Weights of a small GPT-style language model, trained from scratch on English Wikipedia.
Size: width 192, 3 heads of 64 (1 for keys and values), vocabulary 1024.
MLP neurons of a small language model. Each row is named by its layer, matrix (gate and up: input weights; down: output weights) and neuron, and shows model dimensions 16-79. Each number is 50 + 10 x the weight over its row's rms, rounded and kept within 0 to 99. A neuron's up and down rows have the sign that makes its largest values positive.
Before each neuron's rows, "fires on" lists the tokens most often at its 100 highest values on Wikipedia text that the model never trained on. A number after a token or word is its count.

fires on: "im" 27, "use" 17, "ol" 13, "ro" 6, "er" 6, "u" 6
L5.gate4:61 57 42 48 56 49 52 53 49 35 40 53 63 47 46 52 57 65 49 24 44 60 39 56 41 79 60 43 44 36 42 70 34 52 51 48 67 49 41 50 69 57 52 55 60 53 47 39 48 53 55 38 61 61 61 42 39 57 56 56 65 58 44 29
L5.up4:54 48 53 53 63 63 36 51 52 45 39 44 49 62 43 45 37 59 44 51 49 48 43 33 60 53 57 48 60 61 54 50 39 60 52 56 45 35 62 56 49 33 64 31 30 46 69 26 57 34 26 54 60 54 49 54 34 50 41 47 56 53 38 42
L5.down4:63 48 48 57 36 64 57 24 50 50 43 47 53 46 50 43 53 47 49 67 67 56 24 42 42 54 63 51 56 37 40 63 71 42 28 55 46 55 47 46 48 53 49 46 44 66 57 50 28 48 60 26 56 51 49 59 61 61 55 37 47 46 67 55

fires on: "v" 28, "ed" 17, "form" 12, "ad" 10, "ill" 6, "em" 4
L3.gate266:30 45 35 46 41 51 51 55 49 56 55 43 46 51 42 60 59 36 43 36 64 59 35 41 71 52 50 53 53 49 55 34 52 58 31 44 36 55 37 54 46 58 63 72 68 57 50 60 54 59 55 68 45 55 61 51 40 52 52 47 58 44 53 48
L3.up266:39 36 36 65 49 56 41 67 46 54 38 40 58 44 47 37 52 50 40 53 74 38 51 57 60 71 51 48 64 57 41 53 52 34 60 45 33 68 52 56 44 46 73 66 44 65 45 39 34 44 48 54 46 45 41 59 34 58 50 46 59 37 47 54
L3.down266:48 48 40 41 36 36 71 60 37 64 57 38 52 46 58 50 44 60 62 44 53 45 53 30 59 45 68 69 41 40 48 30 51 44 53 57 51 74 74 63 51 54 60 42 46 44 46 45 57 40 58 32 44 48 55 49 45 33 45 40 46 45 54 47

fires on: "vel" 26, "f" 20, "v" 13, "fer" 13, "ft" 8, "le" 5
L3.gate66:54 67 67 59 25 39 61 59 55 65 50 53 53 46 66 49 47 53 53 44 32 36 32 48 57 62 54 43 63 42 52 44 27 30 39 54 35 53 49 44 31 59 44 53 49 53 48 61 29 51 56 71 42 59 39 67 57 65 46 54 40 50 59 58
L3.up66:51 46 59 59 35 50 44 61 61 51 36 42 46 42 26 52 46 60 38 50 47 33 64 61 62 55 48 35 58 42 49 62 52 38 49 66 60 30 60 56 25 60 50 42 46 49 78 55 50 41 43 57 64 43 52 33 57 55 58 40 55 51 52 60
L3.down66:39 53 38 56 33 51 33 42 39 51 52 56 61 37 46 53 52 52 62 40 53 48 45 39 61 47 65 65 50 43 43 47 62 51 67 39 48 51 55 48 41 43 68 45 33 39 57 46 79 42 27 47 76 48 41 44 26 39 44 47 48 28 54 53

fires on: "x" 23, "p" 19, "us" 9, "our" 8, " pro" 7, "res" 6
L5.gate306:71 29 50 41 28 44 49 59 46 45 60 44 45 50 46 61 60 43 52 49 35 42 60 56 37 51 50 35 46 58 46 46 49 45 47 54 47 54 57 44 17 50 40 45 48 65 27 66 29 53 40 34 55 51 67 42 31 69 59 63 51 41 48 62
L5.up306:50 44 80 64 40 46 67 47 52 37 58 53 73 48 52 42 44 47 51 39 45 57 43 49 56 50 71 56 58 19 38 53 60 49 31 31 34 46 67 55 48 41 74 50 53 63 56 51 45 47 54 41 58 49 54 57 50 54 61 61 63 35 46 47
L5.down306:51 36 36 53 60 43 57 58 61 59 48 58 57 51 56 32 77 44 50 20 45 51 54 56 45 53 49 57 44 53 48 59 55 50 50 47 46 57 60 52 40 61 55 41 56 56 33 62 51 40 58 52 52 48 62 55 64 50 66 42 49 38 38 41

fires on: "in" 13, "og" 12, "at" 11, "c" 7, "im" 6, "ro" 6
L7.gate241:50 43 43 54 35 52 43 54 70 45 57 48 52 51 37 47 38 62 43 51 55 54 46 51 44 52 64 60 54 49 53 54 52 39 61 52 51 66 47 51 49 55 42 49 39 69 60 51 54 53 42 57 59 72 36 49 62 54 51 26 51 46 47 48
L7.up241:45 57 56 70 68 71 48 49 33 50 48 64 62 29 66 55 61 35 32 56 47 38 50 41 78 52 60 46 44 48 55 38 52 52 61 51 51 43 58 48 37 47 49 28 36 51 54 62 58 51 48 46 52 45 40 63 39 63 39 54 34 42 36 67
L7.down241:63 60 63 51 42 45 37 43 56 38 43 62 53 43 83 33 55 57 41 52 46 45 60 31 43 35 58 52 49 35 40 58 47 36 62 66 51 63 39 44 48 35 61 63 50 55 52 38 48 49 54 40 49 71 65 40 70 55 50 50 44 43 51 48

fires on: "-" 56, "ap" 11, "ac" 4, "'" 4
L7.gate154:37 37 52 61 31 55 68 42 55 53 46 47 40 42 47 57 37 47 42 55 25 43 41 51 44 53 37 57 69 57 51 49 38 34 46 51 58 42 52 33 45 48 49 37 41 54 39 43 46 61 54 55 53 68 50 57 54 68 68 66 55 50 60 31
L7.up154:41 44 52 46 35 33 58 48 59 47 51 56 42 41 64 61 36 47 40 41 37 65 52 49 50 41 40 63 51 66 37 52 54 49 44 54 48 37 36 51 60 64 45 40 44 40 57 65 45 44 48 35 43 52 33 43 52 44 74 66 53 51 32 34
L7.down154:54 44 59 46 47 46 51 52 71 61 57 51 56 66 52 57 62 52 58 51 43 53 42 37 50 29 52 53 60 54 56 58 52 68 57 55 58 45 34 45 44 38 71 55 62 45 54 51 48 68 46 55 46 48 61 45 56 44 54 47 56 59 53 56

fires on: " m" 27, "o" 9, "m" 7, "w" 5, " h" 5
L7.gate326:37 63 61 45 64 51 47 55 41 41 61 37 51 57 42 29 55 50 46 48 36 58 52 44 59 61 43 62 47 51 52 36 46 52 59 61 37 48 50 52 44 46 48 47 50 55 45 59 40 49 44 58 67 62 46 63 53 57 53 50 44 43 34 30
L7.up326:46 49 57 31 46 47 60 52 56 39 56 43 44 64 64 36 42 46 48 53 62 33 47 50 58 52 65 49 42 48 57 50 36 45 60 51 32 50 59 49 55 53 41 51 52 53 41 72 51 44 57 63 50 51 33 59 57 62 66 49 45 41 36 59
L7.down326:41 41 45 41 60 28 41 49 57 40 53 57 52 54 51 56 57 59 35 35 54 51 59 54 38 57 41 51 51 45 26 58 41 52 59 58 37 49 44 50 56 62 59 65 47 56 47 54 53 44 57 63 48 38 60 56 39 38 47 38 69 45 54 42

fires on: "ol" 21, " sh" 19, " Sh" 16, "a" 12, "h" 4, "ro" 4
L7.gate219:53 48 59 48 58 48 56 44 45 51 51 36 42 57 42 48 45 54 42 37 35 61 54 45 63 52 43 55 45 61 43 31 45 57 64 50 49 65 49 60 52 55 37 47 46 47 55 64 26 48 43 55 44 79 35 44 42 60 49 63 55 47 25 52
L7.up219:37 77 43 34 47 63 56 40 41 57 41 45 38 68 47 33 51 44 40 58 43 61 35 66 37 54 54 48 43 52 57 42 36 61 48 43 53 51 55 53 70 52 46 56 52 46 36 52 32 43 48 48 27 64 36 41 49 74 47 55 51 27 45 38
L7.down219:51 59 54 56 50 66 48 50 47 40 49 51 61 57 63 59 39 52 56 51 39 54 43 48 37 42 52 57 24 39 56 51 19 58 28 48 43 46 48 59 49 36 47 46 47 52 46 63 48 47 50 44 39 35 47 42 45 50 40 52 48 57 39 50

fires on: "in" 41, "e" 30, "ot" 10, "t" 6, "il" 4
L5.gate116:56 74 50 46 73 33 48 56 33 59 42 41 36 47 36 44 38 46 57 56 48 57 76 58 41 63 64 45 35 56 54 36 41 65 50 46 57 65 52 64 42 48 48 43 46 42 45 39 45 44 44 44 38 64 48 53 46 55 53 51 56 26 48 67
L5.up116:64 69 68 42 56 52 51 57 53 59 45 50 38 52 44 45 60 62 56 60 36 44 57 45 62 56 38 50 65 66 57 57 36 47 61 43 44 54 37 58 44 52 70 34 47 32 31 53 53 43 28 44 59 66 38 44 54 33 53 55 67 50 39 47
L5.down116:49 52 54 52 46 46 63 53 42 36 41 51 61 70 60 56 37 40 31 50 32 41 23 51 54 44 46 42 39 42 59 69 44 41 52 58 48 58 50 49 46 64 41 56 54 46 51 59 64 38 41 48 43 48 58 47 52 55 59 39 44 51 49 39

fires on: "in" 18, "ot" 17, "20" 13, "l" 12, "n" 6, "and" 6
L3.gate43:39 58 44 52 41 68 58 72 19 43 35 47 59 33 56 46 47 45 79 77 40 37 48 70 52 71 53 58 50 43 37 54 25 52 55 41 47 53 51 63 51 34 60 55 56 44 53 51 39 59 42 50 36 43 61 34 57 57 59 52 70 42 44 54
L3.up43:45 50 42 62 40 56 58 64 35 37 63 38 63 36 41 68 45 50 62 52 56 39 47 45 52 58 53 57 34 44 64 45 48 47 68 53 49 63 69 53 51 54 68 40 55 40 66 59 52 63 52 53 46 67 54 49 50 34 40 41 58 49 35 33
L3.down43:52 43 47 46 64 56 37 69 73 42 70 45 50 53 39 55 40 34 37 43 39 50 46 52 53 45 66 46 53 45 29 52 47 33 32 49 36 56 56 51 47 48 52 44 67 45 46 49 49 45 58 43 46 48 60 54 67 52 54 46 55 53 45 53

fires on: "c" 16, "er" 12, "-" 10, "'" 8, "\"" 8, " \"" 7
L5.gate197:53 42 44 63 32 52 48 46 60 47 55 58 40 50 40 61 39 53 30 47 59 54 49 61 42 47 40 47 53 61 58 43 38 41 51 34 60 38 45 50 42 51 44 54 38 55 28 64 41 41 63 69 42 44 43 50 46 48 61 53 47 54 51 46
L5.up197:51 45 26 68 48 36 52 50 53 62 65 48 49 40 65 55 47 51 41 63 46 68 51 51 36 41 62 53 58 37 34 53 43 41 48 49 39 45 50 56 42 60 56 45 46 53 35 51 47 42 43 62 47 46 55 43 64 61 60 49 61 50 49 52
L5.down197:54 50 48 35 61 35 53 68 51 43 49 43 60 65 56 42 41 43 45 44 70 45 49 38 50 59 52 59 56 41 57 52 58 68 32 50 50 51 57 47 43 45 49 74 48 31 46 54 38 61 39 48 58 25 44 69 60 52 44 52 37 55 59 65

fires on: "ir" 16, "ber" 11, "en" 11, "y" 10, "ik" 8, "ure" 8
L3.gate274:52 49 49 62 48 33 45 44 51 54 53 51 41 37 40 39 50 36 62 50 51 40 58 45 68 41 55 56 38 58 49 47 48 48 65 47 62 63 36 69 44 50 50 54 32 73 62 56 42 49 46 32 45 62 71 51 53 58 62 38 60 63 35 46
L3.up274:45 44 62 51 58 43 50 59 39 35 34 53 59 47 53 39 55 52 52 74 42 37 46 43 61 27 32 40 58 48 36 56 59 56 52 49 46 66 45 42 59 39 48 30 58 36 33 67 40 55 67 68 63 46 81 50 49 56 62 49 49 53 45 42
L3.down274:45 38 46 57 33 41 54 56 49 12 50 67 54 56 66 57 48 50 53 65 59 56 53 43 57 38 44 51 54 50 28 49 49 38 44 72 49 68 37 33 59 45 65 41 50 50 44 63 53 42 54 39 62 28 47 40 64 38 50 45 52 50 65 41

fires on: " m" 55, " M" 43
L7.gate81:41 62 29 50 53 32 44 53 45 49 68 25 61 67 40 47 44 51 67 49 43 41 37 42 53 54 53 51 51 51 43 26 33 51 48 65 45 55 49 45 61 61 43 52 73 44 35 52 51 56 40 66 44 66 52 53 27 66 57 36 51 57 49 65
L7.up81:54 36 51 37 25 31 34 60 44 62 61 44 50 59 32 52 48 40 38 36 32 42 42 55 64 37 49 45 38 48 45 50 33 45 61 51 40 48 50 54 44 45 61 52 45 64 51 31 44 57 59 45 37 59 60 49 53 44 66 66 42 58 21 47
L7.down81:35 43 40 39 56 48 49 46 54 42 59 28 42 50 56 58 32 53 44 48 35 54 50 30 75 50 63 55 53 53 40 56 37 47 40 72 46 56 56 42 51 58 62 50 53 52 52 61 72 52 35 50 64 55 46 42 44 40 42 46 47 56 57 61

fires on: "av" 35, "i" 15, "v" 7, "ill" 7, "or" 6, "ov" 6
L3.gate35:38 41 56 37 53 49 38 36 48 61 63 42 54 44 45 58 57 41 51 56 71 67 41 53 48 62 60 58 73 47 48 47 49 58 47 48 49 37 38 43 40 65 58 44 72 46 63 55 69 52 63 36 50 44 41 51 43 44 79 59 58 55 38 52
L3.up35:55 46 39 49 50 51 46 52 60 48 57 54 61 58 39 65 44 52 36 58 57 58 38 53 65 49 35 36 36 35 63 55 43 54 61 48 47 48 55 46 61 42 71 67 52 50 58 41 52 68 65 59 34 49 39 62 55 45 45 47 39 63 57 41
L3.down35:61 40 47 42 54 37 65 54 60 50 59 56 47 52 50 28 45 45 59 45 50 46 62 50 47 41 47 47 57 60 27 59 57 39 56 65 41 69 60 50 29 48 57 63 54 52 44 28 57 49 55 42 34 20 51 59 64 41 58 49 29 53 52 58

fires on: "um" 23, "ina" 11, "us" 9, "a" 9, "i" 9, "es" 5
L5.gate168:46 58 45 50 44 53 58 48 54 61 43 48 38 60 58 44 51 45 53 41 40 67 73 49 52 55 63 37 28 47 57 37 45 53 36 58 44 56 51 35 46 46 56 85 29 41 41 53 53 53 51 57 72 46 49 36 47 42 62 71 62 60 50 50
L5.up168:58 35 62 36 70 62 54 60 42 57 61 42 46 44 57 46 33 51 58 58 30 60 67 48 49 50 53 55 65 36 41 38 51 41 43 45 39 53 38 49 45 40 50 71 51 60 50 24 66 48 46 49 59 49 50 57 58 59 47 49 62 21 41 59
L5.down168:40 58 51 59 55 30 62 47 36 45 72 34 59 51 50 50 51 73 50 33 61 50 47 46 60 52 37 49 56 61 48 63 48 43 46 50 65 55 41 58 63 54 68 50 52 52 58 48 44 50 57 42 35 48 68 52 54 48 58 53 52 34 63 53